MLP neurons of a small language model. Each row is named by its layer, matrix (down: output weights) and neuron, and shows model dimensions 128-255. Each number is 128 + 32 x the weight over its row's rms, rounded and kept within 0 to 255. Numbers have three digits each.
A block is one neuron, or neurons of one layer that tend to fire together. After each block is what it responds to, as a language model described it from the Wikipedia text at the highest values.

L9.down10:061127146175136126146100170159138156098124130072087202118111087140083104113107120166110157141138094182158105128166174157199124129142178134147085122137087127156150151135094084131104076135078163121120131126104122168087160107151171130139144170190143101099101152198173129114132121161137105122097109111163102063146104139130133155111135131181158151202186099143115086143141111158105066163197
Description: Table header cells. First token of a cell in markdown table header rows, just after a pipe, such as Apr, Silver, % and 1st leg; weakly in list items after commas.

L2.down225:194130112138098137177120173161109180118124148138172094120105085138146100123136143119103090097153125127138120192115089142133126077151133162119168160131102096096154166076101171095106088187136166106130100101112128109139153134112162152115147113117152138112129085126120141155108131076131117107094174169073136116109073161135156122079166139160111109145117114145086136116096143163087103120178
L2.down346:130076142106169124103123154105125131127087103119127145174142166117139119168109123127102120126090121070072139067138113123174106097158135171098098137177131069192117153154124153194127155150129120105079163094080082100128052135093082126092112069077123146126172113152196124090117099130111112193110125131136029102095127143148154142127128153102150193145189210131144083102116146121107062166144
L2.down390:126139154100143115120149148168104114149089117180147111126122150122165123131170182135129094163104187128186128171144127117136147127120130084144099146078101090114117152159128149113117072190120158156049119108132104137106161168167111115130036037146105115151167154100193137163112129133122131119156141102126117137140113159047139118081100141185118119130159100075204106103101115131110127140134
L2.down699:074089098145160149185123092119143123098162120181045104144063084092138136122139108150189138186137173190138207140157130093175121131074153075162131109155126099140123155096110127101136147163083165081145065136080121134130157112162165211092113156105122119158085116161136155075154197106143109125189117128143077114107145135119110114141118163154096123159144129123103140135113093130132090196116
L2.down825:101131120109119169162139119177139113191117127110064130146181092108149101117114140180116151158108126140123160163105108118130202145056118160052118130153104076115133143176106104118161103117163172137171120211158147083154174171116099166222171136079089155141104127174113082131108222118121129154103144078105106164191089153134153125130070087158133162132163124159164106143129144152038113143120
L2.down882:142092096160123117139114130117163155097141153158124075133082139114139126127092146103160108158184153098083148085154142130075120067167127042117168176097092094148132080122165085175098150088137195156108147116069098047135127122117174176113111113118130090140129154069146119107124216108128126157120132141092095094142135161128159156155143113102179116130154112146097125124150110172098079152076
L2.down940:096129144150184151108100122090159163164116141150089120095087118054157139125169123123117153164158140154188122153187093189141117108153149074125131118108129125126131109139115143128122113168157154094147109115027186117148132114133163125099146091099144177124139211136136147147148105141075124134153068125114125085137120073118161163124137126144139145139138102104135107043116089200141188145063
L2.down1408:110062127098132101186125149134150092212117103146119132162111160128186129170160143145092132136158135109090128135150159168110154122164056126118140123195087114113119172126118117143080083119111143127177143139115088110120170164111124190154074079191164102063114103141135106115080128134168187136129177088113082177128098178114124082193128074180038116119130145175127148085172125126142132137139
Description: Verb right after subject. The finite verb or modal directly after a noun-phrase subject, mostly in technical or descriptive prose: can, are, were, is, may, often.

L7.down20:139090106115149108105131120117074151127119165080212159134126034116161155114017144109088044128120066138074127055200129100121145155099168129125116162122118119145140155051131100143112115140123072075113157180141124147150106134120150193161190110129125174133077118112162178155123040135147126119118148124167151129142115173103133132111108204114101177113091166132130124125139106169075119093160
L7.down463:125118083161112124125174160092135100148121178188092134136117086117152124155144093123171118109104174136121196145090172154165156042157149126120127118139075140175094123170096112161106125168104159180103129055136158168090093092087172099145093087132129087131109147121186082051119147089163080165156079168152099152131126109103118095108071172120124090111139139137088125144147134124107084113125
L7.down884:078118112145111124150122143214115163180131147207141128115142149098131156139150149105145093163159152138215142153166144129154070136149124107081131162188117121098116132145142126053191070182118145181122135131115125151118113143156184127084121116142086146204151095132154117127089107105107122163126067125127054139124144081139107110134135134160155146042165137151126145131087123153107105192114
L7.down958:151139137100173153066143127161077201185123147172120140151082119136126084137147212082136130101125186152205115119165088163123159187054144138044144151164109109151097110127082143099091133121174148119102127144084104143137088159089093153092088096112075135110108159070083154186073208128117126115144067063073115103147107184139115132143119095157112133102179150125130163129130166107126096127162
L7.down1046:145117121116152101106159143118073153132154111158105184086150119113128154078166080140124061091127201160088129171113082110147133076162146163106084115081146124124142144123129112164115091159151104112119101140132186158096137180103160143202150142128110095119148098089151177089145149079114157137130129186107121085138110081129162098153085088141131090121120160081136125122148113152090153122109
L7.down1417:097161148094141111142128158208115106200090076115134126149149109096133112140090157147049141069113136109110138127169152122090126169122153158068106125097101140124121090157124133089191106128160135174103151132101075125098097075102139091092126169105143122136141088121117159135108116153130139148097058137105108168113149104119103144148116138153056140077143154123183130192116107144085120105142
L7.down1463:131118121147147165107112155181182150213126117164154152207176129091133086072172120080105109056081187167137134167115081090135150167125137124114129156120109121121152162143138178138152121110120121180104133159113127124094111151148182113131120088170137111108103102180139120160134069118163144133136134099119096105172127066173089107150110156131125144130132071139140117192130176085153115116096
L7.down1479:105048091098108052101131142106121126185106138092148121119087122142110126135077182116095149115127137146101111136194109218147105139093108155104107123172083059180113117147163176091157070158171124073154122076131142157079139088146098085122139156118113128145118078138148120121131149155113091125134113124136153138105128167097144104062107125171104112086099130150149095142142081160124044115196
Description: Copula after subject phrase. Main verb (was, were, are, is) directly after a completed subject noun phrase, as in "any race were"; also label colons and table cells after "Total".

L9.down203:142122157154122141148136089139132125158145104105131095119150101149142103161089119182119170138102182094118182079132164182121099126225141143141109188148135110136098091108172132145113070167096113121102075141154118088112158075149090143154147163127131102146127154137126129145168123092146157084149096145175117168039111128109134106104115118139145193112049114094143165094097187110124139112125
Description: Early word-piece continuations. Second sub-word piece of a word split into fragments, usually right after a short opening piece such as B, A, a or qu, e.g. b-ed-side, B-ath, A-qu-atics.

L9.down145:102111161093121101127081141115176090145084085085158112158113109120104109174121101072063099085145105155165080142127057106175186122153168074145139075122116099070090155056114133161127107174167136107135159107149106110141152119188174047084140143094169131127175096141129155103179149086110140062146118143137084112103060151101142039152105066110162202101120109133149117139098121108104130151153
Description: Clause-predicate verb after subject. Main-clause verbs (are, were, is, was) and subject pronouns (he, He) right after a sentence's subject, as in "violin are", "squadrons were", ". He".

L7.down521:147150140196175127154137182094106223138116151169132182110071112116082158128116118129110138166096157113129081109140120130123131110095117122181084083165117088166126064043174134142134186135112119106120120143206115084089107125078109122101147089132134137147182104168165084107092157133128138149103116096145166133139144166108162106121138167141129155187079134115173178130166133175142210150144
L7.down611:134161202173096126112098053145082075131161108074161160070146130119166142153138137138193103152142125116164088079125100072095146095157168147168113127151105178097074151066127119106142113143113180132131060131101139109114106207159090122151123116200136101157190087085128145125137133159129120133053118178091131102133135155137137161183134075204068183070140064119118118121149128094112099091109
L7.down741:083162187178152170159119128146116186121166126132098093092181084096086160157071129167088145121088178117090181070132133122135149102151169145104146166093150128131131134110087112120151101137126125026148107090044155141141127178144135130148141133121164158134128124106112187072151177144146122157111104115163141150157132127146177148089173115178107151116163186132161168128124097130148110124131
L7.down972:114090154105111159147111162136134134186165151136150096129174110102110153138144160149175134116070117125108143162108088165140138102101138188190160165091149119140122072132095184120115185135090131136139133092081145103141101044127162094152101116046093178196090140097155120107126152121127159080147096124084130063160164118114126099155145154086166133160175187162129153173048105104137102095114
L7.down995:183115099126179116117192133151104119152133143155143107125109129125130144080143140119066098107121133150126110107154131173159122147163132130077107133069141117069078169191099141150210134174107124116175108169090108204086089033154121120154166212107112140141167076145076054139137150124115162150163161152138122125100140116121154102093131142045087098129128185184171080175146173112111137114095
L7.down1180:099098111136178159118179109142110171164126121118112139135159108150156140126113098077105135116140172140067181113095179108147123132176129108114069101123056178182127130180131171077120093156213141164094142151130169223095125154160075026103135117158160115181087159134093086142130138160156167144151068122152133124185090162151109094188103091128162164183080085122137154122176136172110108097137
L7.down1266:134122117134147156118093162175131121069094117184150110080107104086091129167137166175135129137156128053099137097070094094171137138164074143091113071122178129150171166098116092146056144158167127116120119109136166210157122111131174122104127086126137156157120136100143134134133141157130099154127133159137101127144212165103134125100074180087108132155142116102133194131125123181074126142131
L7.down1303:138154140169160186106161107159137050099116122119135105107113105128084104106109127048063158165144138083139061087142095198054135109116095100112082080079106159107093138160116082086112134128096074158049170126153119149097096109105163104133143115165041115154185147120169121164120124137121099112168087114090132058135102127113174123171154147178108111169169108158139166098139157149132094137145
Description: Second piece after initial letter. The word piece right after a lone capital letter that begins a split proper name, e.g. B-om (Bomberman, Bom Jesus), B-ast-os, B-og-otá, M-ys-ore.

L2.down158:055126143207151125224109195087180112110066154118096174141099136138109151122121164117203143163119124142109139126130121142120202131163144141151178120142130128109115183082120120131122132149107116188090170089102121067125091154140137138123107113169173073130054132136164146080189150125120086203100139078168169174120209172082148134126146175148103146165136139174171144109122064104111142159159
L2.down447:112153112122172122125139121051119075127177092115104138132131119191122119124188120111111118209112155129116130178125120064089154121148130100186109118162137076112186133157082153138116087151116171140125082111125129132111111120120154159131090127080073087139108100166122111113119051131102168166113135173160157103166098122134124107169121166166152164145197155110045135147091126096120146163062
L2.down551:106135125144133147169109152100139122146118052127196170109153073128148116084089119137125156130126125057108094063109130173064178119164118115114162094111165086132153131153089070132138101099118164176166140120146068144128102087153134110064157104083124117146088114126167138133192130129078169173107132087133089104095121146136053095136170148118103163123133195157097152110076101145122128146116
L2.down572:063154122132156059174140108155178159109199130124151118138127156168126117118099135102130149120128137099130152128134052099177120070135159107115076161116130165145101110157123145126086123076073171175173116160100153179150155085157134194141163096119192126090104166145141138068133161143083089169145134141097158068111144154154130096119177098132092155104178117135127156097122151153110122092178
L2.down1014:146098048125151082108182117146108088086165103153119155084072093171172149112133194139144119073120133143089146088132151131124190158114108098159130106154149149125117131072115090123133065137101108096132201076106148168125082116143156121182121100124121183148149152105128214084149135129127144147097129138198108150126103111113141144090123110142088109097155146129082131208152193120159152163168
L2.down1035:146132127136069096173160087175096141152129120109153133141100144060141133127100057133133083089130179128153100135111188115105172123106126097101150110164100055148164116128118109128170104068079123122139086088176086148091111098036155098143120099123093120078070115159110131081152053144077127158163152093117141147120117142078082156100085179134146086094090174189103113144128155181142145113155
L2.down1123:122119147136138099021172069118141125101098119152099131127153121119174139106108121089106123110206124101127079077107126138133153099131120154192149152068146130181157091102140111117109083135077076102128149146128155115138093103080156152146113158110097161099131117154072190149147166143139138134170104064153125111090149154106154117108124140145094115144074134143084139144071122141052144124140
L2.down1497:133150096138112103127101145105116141176152156109114153101065105074139124127138142118180101160176080137068105103163106144116087099179125160142147153144126102104111101155102184115092136108161217141129144131078138055103131100089139111129119134130046098156147121119134123091140139100086162083038133120070193138126130100144186149159134136123133157143128117124074169138116108201222104127211
Description: Name-final head nouns. Final words or pieces closing multiword names and compounds, especially "Hall" in venue names (City Hall, assembly hall), also Park, Award, Center, Court, and word endings like -om, -ell, -op.

L7.down9:133120164090110126147135070141147187017082158110031130125053171130048139127187133068110109146161147154103118133148170165138133207076174119119085169145157179158120137136162119114105117154102071133124100107114100090174105102071081127148132108080102171083118090076165126104161120176138075131119147108137135133122138128136102113114120127097124193104119175136120141168106061100186139085129
L7.down293:111148033182067158151176122075116185120126148139199132135129075085103122114044082126190133145117188140113059090125137077108114094084091098096094109059066157156138075098098097122112145120141111147091116133124111135123146102146074158123076079097109179159113117106127129131149146101118104165159127158105096143123106089185134141124142090104080150077153170106093145152106186150117089125125
L7.down385:084148079191104104090091143140161119138158153119138103134113150173145158133121161131126129143119109178162145124126122121105213092120135143117084105095055127128094087157179120100159102108213129105134083071180153143084133179174079156175103098140103085152083113077088158100165123094054116151120043125055112090185130125051054163122199126163112088131179127128045116091107146098148082088154
L7.down909:119154140105102099102121163125098183095085065140074126102098100088057097151137115145100155168161106115136099102144137143112168178122108175183115114130066091154080155109156102110122140104135126113128117149143085104120065183120118157072114159144064148120111099181092085077134087177131189151124119141137110128123109125111135104127113135154174177127126084139125122103196125186111176066198
L7.down948:144107196134099120130143139148114117146131111103117113078203143116137101149146127123071149118115141143142143132117123190181080165134152093161166143111100097181204149138087083153136114128137151114084092150164120139138139167121135082170112142096122121158058094158178136168137151149161152197118137169137179122129180153148160062126124131150130107095115145083143160131156135176128117105127
L7.down1189:151067164149098104136179141136148130051131162100100122059077131117171186149089104087104079155149172060078134132109130088135132155210096107159103111070088095133119119123191107098157097168118121112180140118162159179141033172155135122140083129117109194125098110085159084097113192138111122133125126135135146135098124134135160109174150086161151156113131111081122067133099100106136141160058
L7.down1276:102150129187096109126130089116099125180140130104198159138099148132121156127100107073212135071140169101140179133168153109149098100082140099068118049114113083138136120173152073060133115095192117172154137085129090149155205114134101118134166118134048135131144106131174126128112127160144124130134127127133172079131072056143084089064143110128076147109164100163111149157143140129148159152103
L7.down1311:117114152151127079172070115058129097154169043110099178132153099112107161129084162138074139183148125144111174115094122146157155118105154128125060154188123155133154104112081112188142072118161095156109137115147137120105153105176110119163128164103154163154160061212141112154126147105139145187138111160117072090094097184107117106089086116140157127164166129121119144097092180098150094141088
Description: Wikitable header cells. Column separators and blank cells in the header rows of Markdown-style wiki tables (sports standings, election results, episode lists), such as | Total, | Notes |.